Weights of a small GPT-style language model, trained from scratch on English Wikipedia: MLP 1280 tanh GELU, LayerNorm before each block.
MLP neurons of a small language model. Each row is named by its layer, matrix (down: output weights) and neuron, and shows model dimensions 0-159. Each number is 128 + 32 x the weight over its row's rms, rounded and kept within 0 to 255. Numbers have three digits each.
A block is one neuron, or neurons of one layer that tend to fire together. After each block is what it responds to, as a language model described it from the Wikipedia text at the highest values.

L2.down413:135139104195172162093126158092110072085136136109114142089067091111094081070108153126184144172116134122126184154118096107131118118163109105124180098173151108131117140171128140080125122157081145079129140117127083122077158120149095095122136089180086191172112129121108070156166109123144121094136137162069172129134124102157172157145067173149145114147091106120118100174119135109137106151091110122154171152077153168104225163175200137161096140174114150118158080145083122129152119107163050
L2.down1225:141102098142124198121088122124113113098156123111080177130119151116134122098183115138174139114091062111113148096120145089097206166152124117087132131167173117121073087166194116116120125152143149147134105190142116154160184183110077163121150115110128156086071111179108127128120129092159136065118120144159160124181158113166113212137109149089111132128138104086111133148111121114144100149132067146207136165186097159080148149167157114091065109139070093173139071101114115083115155077148080
Suffix pieces completing a descriptor before a noun (profess-ional, young-est, crim-inal), modifiers like film, original, American, and first-name fragments such as Nic.

L8.down157:130103062188183113135130113151107135154082121098100196115173114138108107087150197154169168205105114174099124094105141132099135160157138052099121179191160115146152195116125087140104112104147069142141094187078154116159094165145146092103116110142106121143044128142187115170097077213074068138089115089095189111140165148142097148111133130155130096126134126169108143117103120105136099116101080138123142123142084162127133095102131148094156108125153150137133124106087190146129130127074119
L8.down273:109127103100140115102130122110069136069167170139146168077086116095209143163097135109123103139111162117111187130149147166054086080146116126152125129101122083067129147171169110098135117142048162152092184122146171105166099076122170133170137118127078116129096137126112114137140151124099126152159147088150137143129104159143157148122132223154119116186141186150124131069098072131194063110111098137142084109122181170150056101099121108175154126100134122117126152125106078173093162141184132
L8.down274:127119131162161145115168096171144194122069128100192145124145098106113089101097113083102085156113107098116135176202117085117143114152080096123158177111116096177098133132123159102124132105115119148131187169129103166142119061045151145121159089121139123114133158150175085087161104042130142139134126143145099081128150056226130133138171142108155140148111142112138181106109170137056151115079124182083109117120133118126131150153086093154139107126124195155109164144077128156133120121143211
L8.down298:112129123168167098130127119109110136123116153087188109103175101116099093160174135142095056121104084230138125130171141193165083163162111129092102166105091121190142100112164078103148079109141136123130118132158111121116117156123142205138193130131081126120162094044107167162101153123097079082114198097122108162133164113154156121134185145090105070154124140161145160113091187115094128063128144106131159118106156088208090164161107122109152086118125159125102099169130141102111158114107118
L8.down431:149166129107176108089131140172085162114138140149145154161120087133124108103109096098090161085076113114163137120126144138191157114104150143134141158096102110095161068151183054140128157176096145201135129126118081137135083075068095166092125126130097145134147139094164116130092126113110168165124162157131081120137130105183122117189132186155100164045150167098120085145107151097093125155131175103156170111127153147178112226111059172103150072146131138077123159144075131094076141136093138
L8.down811:124127106123127117120134108129132150169117127067116058109118105164128215112110132154120109147120108179128100111172142149117123134176077208133109154104075165123153162079134127110130155174176105086089115098125142106144188097129087097189210106077137144088132128187142101150122132143104120056093081162057140127131123125175135077089143120147109156102151157141135067117123090131119079186165123100113089055149145193175111122078142143118102146101177134155115126131153132163120102137186192
L8.down1033:129159109092134096101128170135111147132057108129172177174149133132098115148130106180117069177100093155138129125090117129074144167172135121091064139125094161082101146103136069142127139175172172107168080110134176101135111183102206118141170151151104104144124144146063144199110122106112118172145155141090147146124138109215161099136143134105153178114159228142104102119149122145121107102150121156123085093141096150133125112107118127129035113143078102167113111111062155106089136066133087
L8.down1215:136091179079087142146125094114078087128100131170130149094116119123131183075174115076122145110128140072110090174161142120124124124147163135187141125148062095113113154118051069115106147163170107074092076108119182065139145146119182163130123141168152161150125121187151109157104123183131161127140065132112150102168124161099085142125126101123192144162160130137115168121091134099105066175177088174125125182093105155057127166152149192130094079143206126131158128120096133102127147139114152
Digits and number words (two, six, nine), often completing a split word piece as in T-wo or Th-ree, plus quantity words like few, many, low and White in census race tables.

L2.down427:091116132183101116120118180118164105147118137117136137114062113159094075127134103082149113107138105150163037087097124140115109158127155138135128098129158109119076145133138190090136206193090174168125154175154170162193049160133145121147072082156103120150145156094093140110139104083112119162149146129162168193124150079124163165159096159142152111070149133071098135103127132105155069130142112167088115151135124137191151177106129133177136137111085130125082116118144045132150161064133100
L2.down539:134137178099162130115150110155100106181164160119067123132104078173130100130145146103172131146123067120140172127143145176116136137151148122163163107195130170094076139126125108081164163138141117158086149124175128122187172129147121094117128155027142187109163105139128130109157174063134089090091101142130124151119058077138172123175107161110139085160167145139121089154113092120097133128116131107135148053136149132165132146125143096218118160157066080088088145086152114130098158129065060
Non-ASCII accented letters inside European proper names, such as João, Mjøndalen, François, Carrà; more weakly, "is"/"a" after a biography's subject name.

L5.down572:134153084151158120096125158101077173176117147083174176170127105089136162123147178171171110155101128101137089123119166170128068123057148127100095139153144094141101157114101077121097126149121053144108125145129130212099209132149126213132111071100142123146116121098139130089096125177116110133109087151149158168118174155138171120140163142127074101111141102088151062085105168140112132098097183169172142101098149142142092087132170172043136120132103095136103147152142172101063126135131152
L5.down951:180125151177145184123095113152108118098145118125103134184113138077126160104094131141125151135128145084140061160144169144152116111123151180124144141166111111145115129169117092161156072141146126075143089193078138205170130094095153105132097126123124112097125077154096128091172138126140170134126134119151102074059121122138113106121179153058030051150129194097166162062128143107142126144096208125137076131157142092142123057156084153112170113173111123154110130137129125142112149200131140
L5.down1247:139155117170087161151078103127105131131116159127126146161112179092130108142122118144109109177084097114187070139153161132113107089116107097130200145130126109128091122151148136189112122162108174163081052098166117076116134098147188172104084115098122120168076125130178072084160120173111105156094102102109126111114141147107062110188115158189048123180169158150185119116110150109177094177110132154163124042106126122136131109129106191128098120129160081115193135132112171088147152149113103
L5.down1262:083152079155170105149090059110059109173118101140100175130164073106109139160105132109137172215114130144132112117132125113170107072076098061154106179096148124036146183107160130134150175093079073130131151134180074098133186107084061133158123114122125140183170139135097152073178093111134112124134115076144165126139142132086190113130197121180157120112113135159212116088126119168135172095151103117134151130108118150145154125117157105151140132133125118153108130174148123126108152098110123
Short word-interior fragments right after a lone initial consonant piece, such as t|ak|en, m|ake|up, P|in|yin, f|ree, plus the 0 in 1|0|0.

L5.down239:101098129137104105144112076113128113087137114147161166108138123127128110136143054166000050124143085178158164148124117144109168146130075135196163149112136136144094148100098116120124115087116100098167138099158124112113134124144104248139137133100140153144120109144120127174163170169125118113110153124124074122146164144112131122146161173110103141104138092110121166165122128171144105164110144126125104127174085088104139157203124138100148071101104151135146152119172119150125142116126119
L5.down314:150131121125105141107161136126161126132120066145185163146110138104108183122063147141035126116145106155163133155136115171132176133091121144123159087142133147128156125178156111152176129054121105125151112067131152030183108113123065255088116121106120215106081091083148091116127106115140119105166147100121093159121134163096091095108106201123149109131135079152158178154127132088162112146145152129144096148125103101101146152156151188125159113135134156128145115148109102125111121120101103
L5.down369:110121176130136153092088050093135166159134118143144163093172118155122133105112164115032101104149123108123165092062172165145169120120118134170145147153185140124119101097087120136125120107124088162160111122154174023136139135180128226107124101094135153150116143099163156160163121255118078068153129136107067085134126113099131138117147148113107152133129135064123113168096087177140140089125159116134119122132106109108161134180117162098103146133129072136122171144115109135146078108123136
L5.down1026:099109147079130109122109079106119133106118125143118131119093124111101116141096116179000085153104124143143168078103169119118192106096093146144153128081137174155089124118120126124090113129099106124168128139177112102144163132145149228166138121073130157140128157130099130163125175251151099101142148144125127146158105148139133170166100130139075105120129096094111138193120123199110142151089151106151078128200114127114169163133142166111154088123120106143137116105191130093164108075135103
Fires on the token that closes a paragraph, sentence or list entry, mostly period plus blank line, also table pipes and list dashes, e.g. "valued at around $200 million.", "| Record low".

L5.down841:073084160123184111105136133101080162135090119125141124130077153157108110145108126096123130100069141155167164230143094128128109117102090145128108137149090102142117125143151119042161149106154173095097081120143181106090135071131156128079154142095143121177138113073129115164156117148139119114132110175127129107080173177109167101125151163097139149129172150166123069045091157106169133132086206159238107144138098109116085161130159177133142116137098104147079144164118113120131182156157105
L5.down1052:172071072126131159100110156132142090109077096119104145149147145086148099134143136128161140107122130179160163088103152160122089168111106169079137106145154160119131127167178086159124216093119178160155120120152173100134141118039145046131118112132097088120114236132131108087132120090078111170124133066129163106098147155157073121151090152109129148102109132165123131166179099088159171164140112132118141111158153148152144078098110144105157116196146179104083101043140141114115096153099150
L5.down1179:130081142124167139135154042111118133097117106109132166153128102119115144124146143167185151125092160094132113118065153104086143185117184133135116107184094116135146124152183074159135086114139178048148151084185140122113124159103102116142084123163166114117125129133122112142091113112149146119152122155165118178109087126160114103183142125071108159094149112164156053111150112139176188107077165121194203111081141107164080170127144157159101183110116086063187110097158114069137099112141082
L5.down1256:157199093116113170131121150092115086138148107137115202150170188114125093080132125123153124144086094131128111138140128145172127155165135099055129155174127149105165141136169107175123202096105155185123104152176069153189086160085059042052122112138095144183165126082058143121100108120109158113118112146138155128087123151132076174114108139106155126128152134138150151113142160110128104168148101105129146087113190115148127103147179120196162072117126138083122096114105087113094155096129075
The second piece of a word split after a lone first letter, mostly f or F, as in f-ur-ther, F-red, s-ur-realist.

L2.down22:110126128105106077139096176099146124091095119157133115099177065101180080110127178145210108120071078091122193145103097091102110122111182117104111132108154051106127179124090155105167116097110220126130102191188123132125156172138127069161118159165178107149144150136125137126107124124084110123165131067111144118118140130161191177164104153180157117114112126087133095094147130094133139121092120117145156067122144193144171180121102131147130143101176081110118177135137085124132103080171085
L2.down664:135146157131132095105131116093122128173117141131157146137175143122090145188037118123124111122103094165151063127063151178134151112116127148181080105136135151113124200135158126200175149080114160135100140139137113149130095096076143203169070183129117155123142172080066113135115172144116110073129169109118146086152131140172111071135102158123140100125121147076103110092135114127173146128178168103142077122180127161194166149132170097140069087088171088115112130094078096139119138055151137
Number and quantity words after "there were/are" or "from", such as two, many, more, plus some mid-word fragments like -ing, -ish.

L8.down119:108099094077126136122046137138067132138143123105117118127088126084127117190113194195224159129084124154162077119192159086101138155125115100131111119105072106173116113131073169096111163169093090117117117181151100076118103141076107120109137137191135170144133151118135116137178107125120063084159181110118114100152119135192108152137078109162112106164168135092146102126090154098149175175083159089136165099186115130162131113165128192164152156101143118121107184121153144146110149134111083
L8.down134:121107122122132126136142131113077183137168147057123113095137123089123093154136146108129152104103121167106084098151159116109183079185086129156176160133134095195157144133152109104150088108097157134134116109134219120149117104146155108126114053163143172172110063160148121085148084138090114095102138161152139046090156085100145145122138164079132107153146169206154088061116097101136118167142085169066143174091124079153115138074131164115156187172146097160119124188112126140112109157169131
L8.down149:089110173141107076119147148128005151054149139157116129113177094138112100116117088089104136085115146132058138108163117095127158148131172130127144141141139145087176155134132148115099079076169130164104139133181157128089155155119109110089083134164115120154118081175147125151142155140142175101132105158093172126116121124124083155158111149095091143090184112163125095037199148066139105152145092120163089128119066183185162128097163171148100102116146091147147145153146160146118100163177178
L8.down383:141213113061120097105159146144160149104116117095092143147073152107108129144095130137062115141110072089115155106112118115125119220200143093122141169139123089139118132093162148093086129108084119122125181113118143130133174194072151141094190119100182128131141137131086130160113169137098134120034143144131164139189100054181138145102154072130126108132129187049109100123142124092167139160090153155118148110151122161142156115096121098154101170073158145126073162173140082133148120136142165
L8.down514:069118130172178150130221121082128146108140148105137110119084069107150123152146106087134124175163091154061125129162093156163144167111116108098158073154086066127100115144106133113068120147161139100113158151083156163132157200109108112124161091152150093117146194112134142096131120115169161156129126104150121115151186073104110127119156087117117105197089127147047069152133141123124150136100093118135171168112138103115157146139118136109123163090193061153155117117070148104135195209088138
L8.down801:134120131135125061109145185125151147104162146106103149059118213116139103190112119176148165194106135141195177175110101084139160097160217125125087091129118140149115122188147163156139139091108101078152144140144113133180139150134106132105075116143108134150105149076138115098134155114191101169136123099094125136120129107086149074131106115135068064183177125164063078122108126117120126175106139103103114149141117101139045086098195121153138111122143145138124097177104128097139082089188117
L8.down942:118132154113162137092131135170141136150150059053093168151056166161068175212111100161098143100121070125160101156106086152181091151114113137125122154094132102134196082082124149154084134120155107152161140181086138128203096071044133102122154125109172119071158129108095121114158102119149090154119131120088136170106120095154122097157170100130114151125165099078131131140168070155183132105111129119059099159176123167159141093101105158137103104122114135164182151090116138162169144129146129
L8.down1245:095109099144103117078182065152090146155133115120114117081076132125139130166183129142116110078161115071086130210142154126133150108095123110179126122106124135096147139148119154134118157139081200154128137102120116162120089168146181164115110137138087130161147104059107159143142087141224178070155164167141140143127066080171155155093053131161172134119155195145101177124100105179130122123064124072116169079129098142086147112129130161092108099119118145132113094138105127092067171170119135
Nouns naming the work or group an article is about, right after "the": film, series, album, band, team; also scattered word-piece completions like "mon|th", "c|ell".

L5.down26:123142139142151132012134142145142139135163127102104132165084121123135145103154106124133066089125101119183064131134087122121123107206163117159179162056139124159086142085102203134076104177175209081117126187109130153093140089130127136110133086113135133174139148069129209114084102026164130098153091137133114102109096129150110120092112108104195111127158147128130143125126160150104083152121142160117132146092137143128107152137146130091111108164131167201101124145182141107101137146128086
L5.down302:129176151162077132202153166095171104119109178116196111158136080094084131069118127176163093152092093136096136122089121120116062128194129156076140168114131117172131128075084123081098130127101100092096094171123126134080113145118108088130156060189143140073168143121135160151103134114084093059124162157143137122150140115158148127087104086092122150120107178122124134159120194114128119180193151161181110145105091147131104134112132103145104173095150122178101129187143159178137058126133175
L5.down481:178144120178121108109144220152167101141087097192158138122125120087126099061112152131127161131096124121106103111107169134141121082130126143096188137207125062110153159117143177143112121162098076136159113180130200138138143120081126098164133140113128175142099141098064160108115064153096165147118178057147125104124074139186115145173126095128143106069132152115066113070172113116119137128137066102096095112112139148123119128175145112104163163181096140149151170132171059103154172127098122
L5.down706:170096205079162149096170138072142146126177090096143154124113107104140145163114122149148096129148121118095122146110083170151133154200130183104048221113071057144143156113099148079118131162104081122121164172104133151096103179084081145100101182054113173189154157100121148116097163148131121086070153124106099180127148115114124110166119109151116103150176101092120099132090126120086137188136114079142147099159134116176097151141150137112131147091179113099099145144131189159147105133094117
Nouns right after "the" naming an institution or place already in context (the state's, the city's, the town, the band), plus word-ending pieces after a split first letter (m-ale, t-ake, go-al).

L8.down38:139133209127181141144088124112126162086170109084154175171094074137132163105137167151186109134093069127098088078115124118124099164196146130089116154103093110066134141130124184113129186150114164109152071178172115122123158160109102069132110131096146090148140172068100153132071102104121115175162119129150152151127168100076137134120075134192119135168164131106109075154178131101133123096168155118149134172139127123134112073117082121187084097126167085123152103133180129200097140083091103
L8.down106:113048225186139147137141146146130126107107158126128161090080146155117125104063162129163104115153129132092119105092066144116163153134105154162125186151064115164095130094172160167087132096075133164107076124096110139136159098126128105151152062166125082101135111123172153134174175065139141144152156042125162115089101099095122121127120176115138163142116156100122131161092118130175115162086139096114106152159165127131159141119098235091083098126130100201116122141074132091163136125141115
L8.down197:114105083163146083149138130151089177094157134140154155091070118124154090107152100145088060150107176171135072186067119055126122106125126166103101141143173086090126135148114091084103128125103181136070132154161135143127160141122108124129138115175088139126165166110124142063140136131194113148163127176135144147179128142118087091080103073154132080076167116094156179155107142195123167081134130157127120163139105091072150160139084139143169164111077135148169070134189156141096085187136146
L8.down413:159091236144127137133130078101082145120178146108156135157120091126114083066114165126148104151180157108112116153138129149159130148135077117196108113139124135109148127138115151136108090098138085090157117152116175096123185119085124146131124071154135085118150117100131173113157189098143086128128176090205134148127169089162136146149123125102164122155135120137136120137153118140115138137056162107106137130103144107037106143139110255134130162087106094092133120122148118119089083065109090
L8.down487:113091212134108102105111129123109099125103152109096102152105182135115085124146147135150177089142120104137136124152093102131083121146112132097168133107148125173103167088120156126082091106071158102112091159103138116138138132091141114123108061151137060087134143117172147186154173061123139173149106083212140103138106122206101150136122136066145125106137134103121130128178086149121153137153156107078146129132134127102149163154145255136137092131083131177148121074153095154126121129172113
L8.down560:120093220099150116127095146139148130121121149129103118133147143166119089083087197110217126094152125114128163062133141136136120121169091141121127113123163127141135147114143159133125130134086118058175161137149132089127114135139119126141114100151127111123126156109103123138175156005097098124100118093203136159118134141111112184143104127029137119124131152145115145120154103139094141179115131106110126107132176109093162108168121255083133151124123138137123112071145132105077090102147111
L8.down695:128102164086147118130095128125148108111111117146097128124179130169125102092070218098247100087121130117126164071152110134138101138139096143098134124111139147129148129134135165161133136111104137063149159130161118082120095149146107116178125106138104089134135168111105109143178135000079096111117102105179158156142156144119136170118123126061153121132121142151091129124177113143118142175128105095135146120136169133105146125172123255116120127160104146114112130069153126090098124084144128
L8.down1248:152116191147102058083147131112078151110125161084110144126091151103170112125090155078117100141120131133119143172166112142144181108149094107113106082145075103085124133135141184096146086112133148131099085130138173120145113153143154153117124095172167177164124128143138125128165143155132124126146098109154138120111221105101081147149126086100132177095098151120096115136118139135131078193067125113178149125116102148134074183084158255147112121114121140088124153122103154142080126086109125
Byte pieces of kanji, Greek or accented letters inside names (鈴木 早子, Eugène), plus word-initial Ch/ch (change, chairman, Child).

L8.down65:124120095132160151086055128147074078178119127146124180130102084130128141146135144156134044100123124138141139173173136087113129159064102162131155141122161132178075104129144137183117151175155110071138126096097126162127094127156130162139158145189094082122166069150168166159098117121155118109126200154154037205141101160092092137166095131142074113088180137165153139089156148129106177102081126168149103160174072106128097115140142098081086131123085107104110101114076124130174101136143136
L8.down102:096142127139149093123177158070174099141151163159152108096142095124090123154124092164091102117157100123169115163147160147127150125101141131220120057134151121124103099136119157054099123129127108118100092116136135148129153131136118210121162122124118114144137157091153129188090123083189141142119148122198045132150089120083174096148149181128155156133080054109129129105162144103081138121151213076101067114125147095070137150167152111145121143103103145124100171104119087135176129152054197
L8.down375:121152119125133138107144131129091103133078160070108121126145134162146103106085111176089151111124156176181148147146108122141150087068189119123116079153168066133071159154122134181046181132135145136131145079177158087081125169106124148153087117104113133132152129118090115187139163086115141087053115111048096139174135114132094128121109164079150133099113151090149094154135142150134132210098117143128062104104085161179140119153149166131156140067128199144097188133146092176135155183143102
L8.down483:115129140175150173122094145109114127153116180146154156140120152144108045148101080160048125075111157148188130140183136139181124131079080180149125171129115108133120190127139117107082061087095148070119121139079145141132149080159145193145142067105121061076088143156071154126170114104131124133175112176066088120107160110108144110177166173139122151111104156116101089178135152131166174125131118121139074144066109140129121120078072161118127152137111171149137194126143170145131104132107092
L8.down564:150135119117122127150133149096145104119178106148133120086082135167140093122126080139012141109149106081100093157145154186091092180143120165175105090117077103065163183083107154118082155109058178109111168172159134111121154123157119126176128132119146150087160115117170112103168165204090170189119176140120170175128122095093152137116104104099150132144107096117111160077139115135154198121127147107156151155113159089111140136154139159126056156047089103130170160107117128094154090141103159
L8.down699:075156095146132124109103126142177111129107109142156161113163125147136113126156189148181195146101126152165142152129178139148156112179085089129085199092161097134132099127141138130129131095107097184197108150146068101162157110133155047113171165079148132137099082158188089132159093091162128056104136135181140169131173095192133190098121132108090153143104115075139151107138154115121125122114115064094068089100122147136157118127137071132115052146110153097133152163119115102132083050145144
L8.down888:139139199169140107135145146111086089117086085095108111146144100054091134096122114185050122141130168100165114154124112147061193088095148156174135093139113143129108132125099134154120064163135109099138174112131118121113178079169139207131171096167118127112073115170129122124122137111143114168114118115178057211156169137166091119159114121110156188100142079151157141072101166085166134121119152122117129124132109083094082161145147172097106097142148181187131118149106097142090150134108203
L8.down1110:091173088105143114083156087103167200132136196117175061134054065161093149136076083123093105150120126136174121116094162091185187144118104127131124136109175110175110100103082182073093136161158163117121076134128166114114156128155159138132160154095128112130086205166120092166110145128057170117150149128137091084169066119123182146123101102097153111059117120114117129160153143105142127105133139111130158122104140137142170114108170090148151118183106154119132119199129117106085185090133171
Final word piece that completes a multi-token proper name, mostly places like Sp-ain, Colomb-ia, Afric-a, plus Latin names like Cassiodor-us.

L8.down211:143197137107107173097099123129154179154180163065106131085140115074105105139150162121174179108132132168112105126100113086150068132080129112097147140078125123109130188092152107066178110146089114171131046145093136139116117169137159064133136145168174102134109111149160143101118174115118089136074153103137136053128042117125137162095140109133109125149110115104121218165149082141191096122087090188161167095116120167150137160160170127149106172143133127152061089122134112144114110157105127
L8.down316:194152150137175133173097113137144129163124163086071102124101152127058155108125182123205134142107214054150154149152066161135131117098173134152104122136117096124115117093089075149157085122118116105085069124067127137161138098147104024127123149139105084120124159093198159141115155098126126152098147160112124187047092159112142108114197151065135119143133113129128132143161178113101143145130146123149130164146152134127063172104135123157143172148154112118085133081148123147074130110152089
L8.down318:146140084093131162116124145149185097181186093101075057123118130141075082068124133133145089156101133130168112122086105082140174160130085097118140119062157195116172100150138118133104137138119128067156135099126108182097132164153150148124110114162156096137144136107086128128063138080064131130129182143165079142151138136120204150115113132088187078151135171109143104120144074171114136189111107178156128126158102131131176078095175122137146127172113118098141101108078173161108132179087203
L8.down388:111068120181170120057088184143155141120149178108061101102116164093071131101108169147251138138101103125136135123131158073148155106153155105123127132129151130150129108121128140127140098138123101133090142189167158239151138146139091000132128142125106100094162160126130134115183160040107131130100127124122122098116092058136125176112100130146137098127121109150123111163159120097124138093099150141111155139149117162140149172120126126185156145144095144097111126107113171096141064154128122
L8.down581:092133111095136072126089149133144143183121150182149188096136121160139117102153167072171110138115128104129150161087137153144115090074116122121126163069254161090134157123157132117095152118106151181144208154121157129103141100118116127175128129147091142078129118114171159155194100133078132122175129166116107100104120137158175143105102128094093114146115105100134151168145117138128080082059163108114179084099106116197078144128108148140133085098069124093163151073101100174068150088107155
L8.down666:100094104116089164143186060078151158126123156138094144152107128108126167119170113122148089093078125124189150168097161129100181135085072124085157136161143148215145075098120118182180176115117096090148138109119166115136145104113189104130112131155128116160100110133145147133167110046111130146138086123110112057165068151187094133102092105102066135139124159106133174180116171163201155174127190161131105164129089125123086121142103178146099066134120094101115161105118105108102140120086138
L8.down986:148096123117124110184128183149111131154174174159134098086135096190204126114118130109139068122136132148055139140188161055184103121128111169137091116162115116167095053126117103138136142139126159163147095135091155133139135176054112072149136145145140111110092159143158081119095119140142146126152094103081163118120143141050046102114152084115114152124122133176117122147081103170106104131184140106151233140085141163175149131072121126160076182147086121119144110112142132161133109106090108
L8.down1008:126061151087114172099169169140135081173160086175156157155137093137147114183126138155163136110103125069154154149106161107135114094105056117148081145077083131148096130152139103146199125149160090117152111147152153088189143150116094109110120167175107175140134083150176119156100128110138112132106120089116096186080174124068082134152123162091181122146131162129087161195165090165168117138143141154110125036088109139150099162123111096123122168148108120139071101149045150128119086089115174
Function words opening the next clause in Wikipedia census paragraphs (The racial makeup, at an average, with no spouse), plus the % column in election-results tables.

L2.down672:142138138150147141110146103102136101081155142124087133099108138163114095084061136140200093111139164088091162165143132132120114148131147160144111160123139110111095095127122138143123161072102191195078164110078096212077155140144091038166105124156109057124173117137160120129119152091092159110111066180160116141096079100135196174149068110160156157156133135092091075164142162167121152131118116113115106125101162156208113091156152087180109157138094093166127099133184108118166115121132111
L2.down1044:162097147096119086102127133121170135188165121051089123128101163103185135073146082149157138120178107097068182125169152132108138142103161112127036126087116142157127158101037121108133142098104169128144146147145149169110168148154127025107166152164139112094142149137176115142167099089153083126142089151147155109119155110117143148148107078135133157148139201139059090136151154146100113124071175167175150184122110085134078157092139093132123134077166120121142095125177102181140105135130128
Function words or commas right after a number, mostly "of" after a percentage in census demographics (26.0% of households), also commas after dates (In January 1993,).

L2.down807:099154136123141143102164118100085125102156094093148106192166116108199138108136103172138127091143167107072124091152077190101168128205083147210075159134137105241100158154102163099136169147128146081137157100134115129133077140107165142148116144127157128176160092089168073100142135116143064123156165144113087133126142071121152090152082154146136134116115108082158120133172117141094164100148123119110108147151175044132126134138125136115133111063141073143086124185175092162110128128156098
L2.down853:102134107138182150090178197079098139114102107138169107126125149144090158129116179120174089128135149149125168137120144123109168128157112155183099135128157123198089159101074133159176147158140182085179108096104130170132147162120144139072126131103105169127031109130136115116184167096128209160169140112071084125116113112177102067177165111112121099114095106105109110144091155155068116148100163112114123146126152031178116125171075101155083105088139160117178125133137111108087112102159109
Final word pieces ending Latin or place names (Colomb-ia, Somal-ia, gangl-ia, vag-ina, pict-us), plus linking words like as and from after classified or species.

L5.down354:096124134112101117134088066120096143170098144144189103150164127159131158075168088102106158103168112089099111136123123168135172151042133101163118134077110100130215124126139168140133173176195082070161162193135120088122128174152143102195066111127128152151080115062163124138146047095134117125149124161153152168092126113105117099123130161108187106138144105112170174105168112125084101080139140093090121188129131144109109095150151089172122094168124132135135164148201117124082143111130115
L5.down395:102078052172163116140165099121130135108092173112101105100082110154122093105162105097122086114115071093171104098172107166101129100114120101138096159139104140143118156132118135158072074093168169156146135093115133189131168130099075116178173096151160153179161100113138124146092221165140141114099076188142209145111183109091133148125143131121111094163132176150127171069123116105159149141122119115164158088072173113149106122119090162113121086130121066089164153136158169115164167190082142
L5.down683:132202115045121148111149108120078177099108064136105071157159122139113150160138047118068146162120152171163145129112145106114130055139142086092138143148139158107135070139156082150181055117118094119130147113122152101131103130128112216078140152146095171104157165130125120113083145146116154154156141077103188155062104127169134082153077177097091151130099192128143099164141117125107128097098131148117118100178122141158163157124148173160088101123190148122150150081120129122165165177167108
L5.down1199:124109110082124104110161126119122141109063061158159074174185082116072147141139123196133102112141156148164093134121121148088122099098115174199104066104074137155112118159177127112174078121070148164102073076070114113098099132164108117154132144159128132166087135124103155102107137109102185085134168135164178135139123101176160076118156136125153112147124173136147068109112153116187123113132129138118144142147114188138074147117175196120098097166151153072161154127079099162129169135095201
Short word-final or inner fragments that finish a word already split into pieces, often names or places, e.g. carib-ou, Colomb-ia, Toron-to.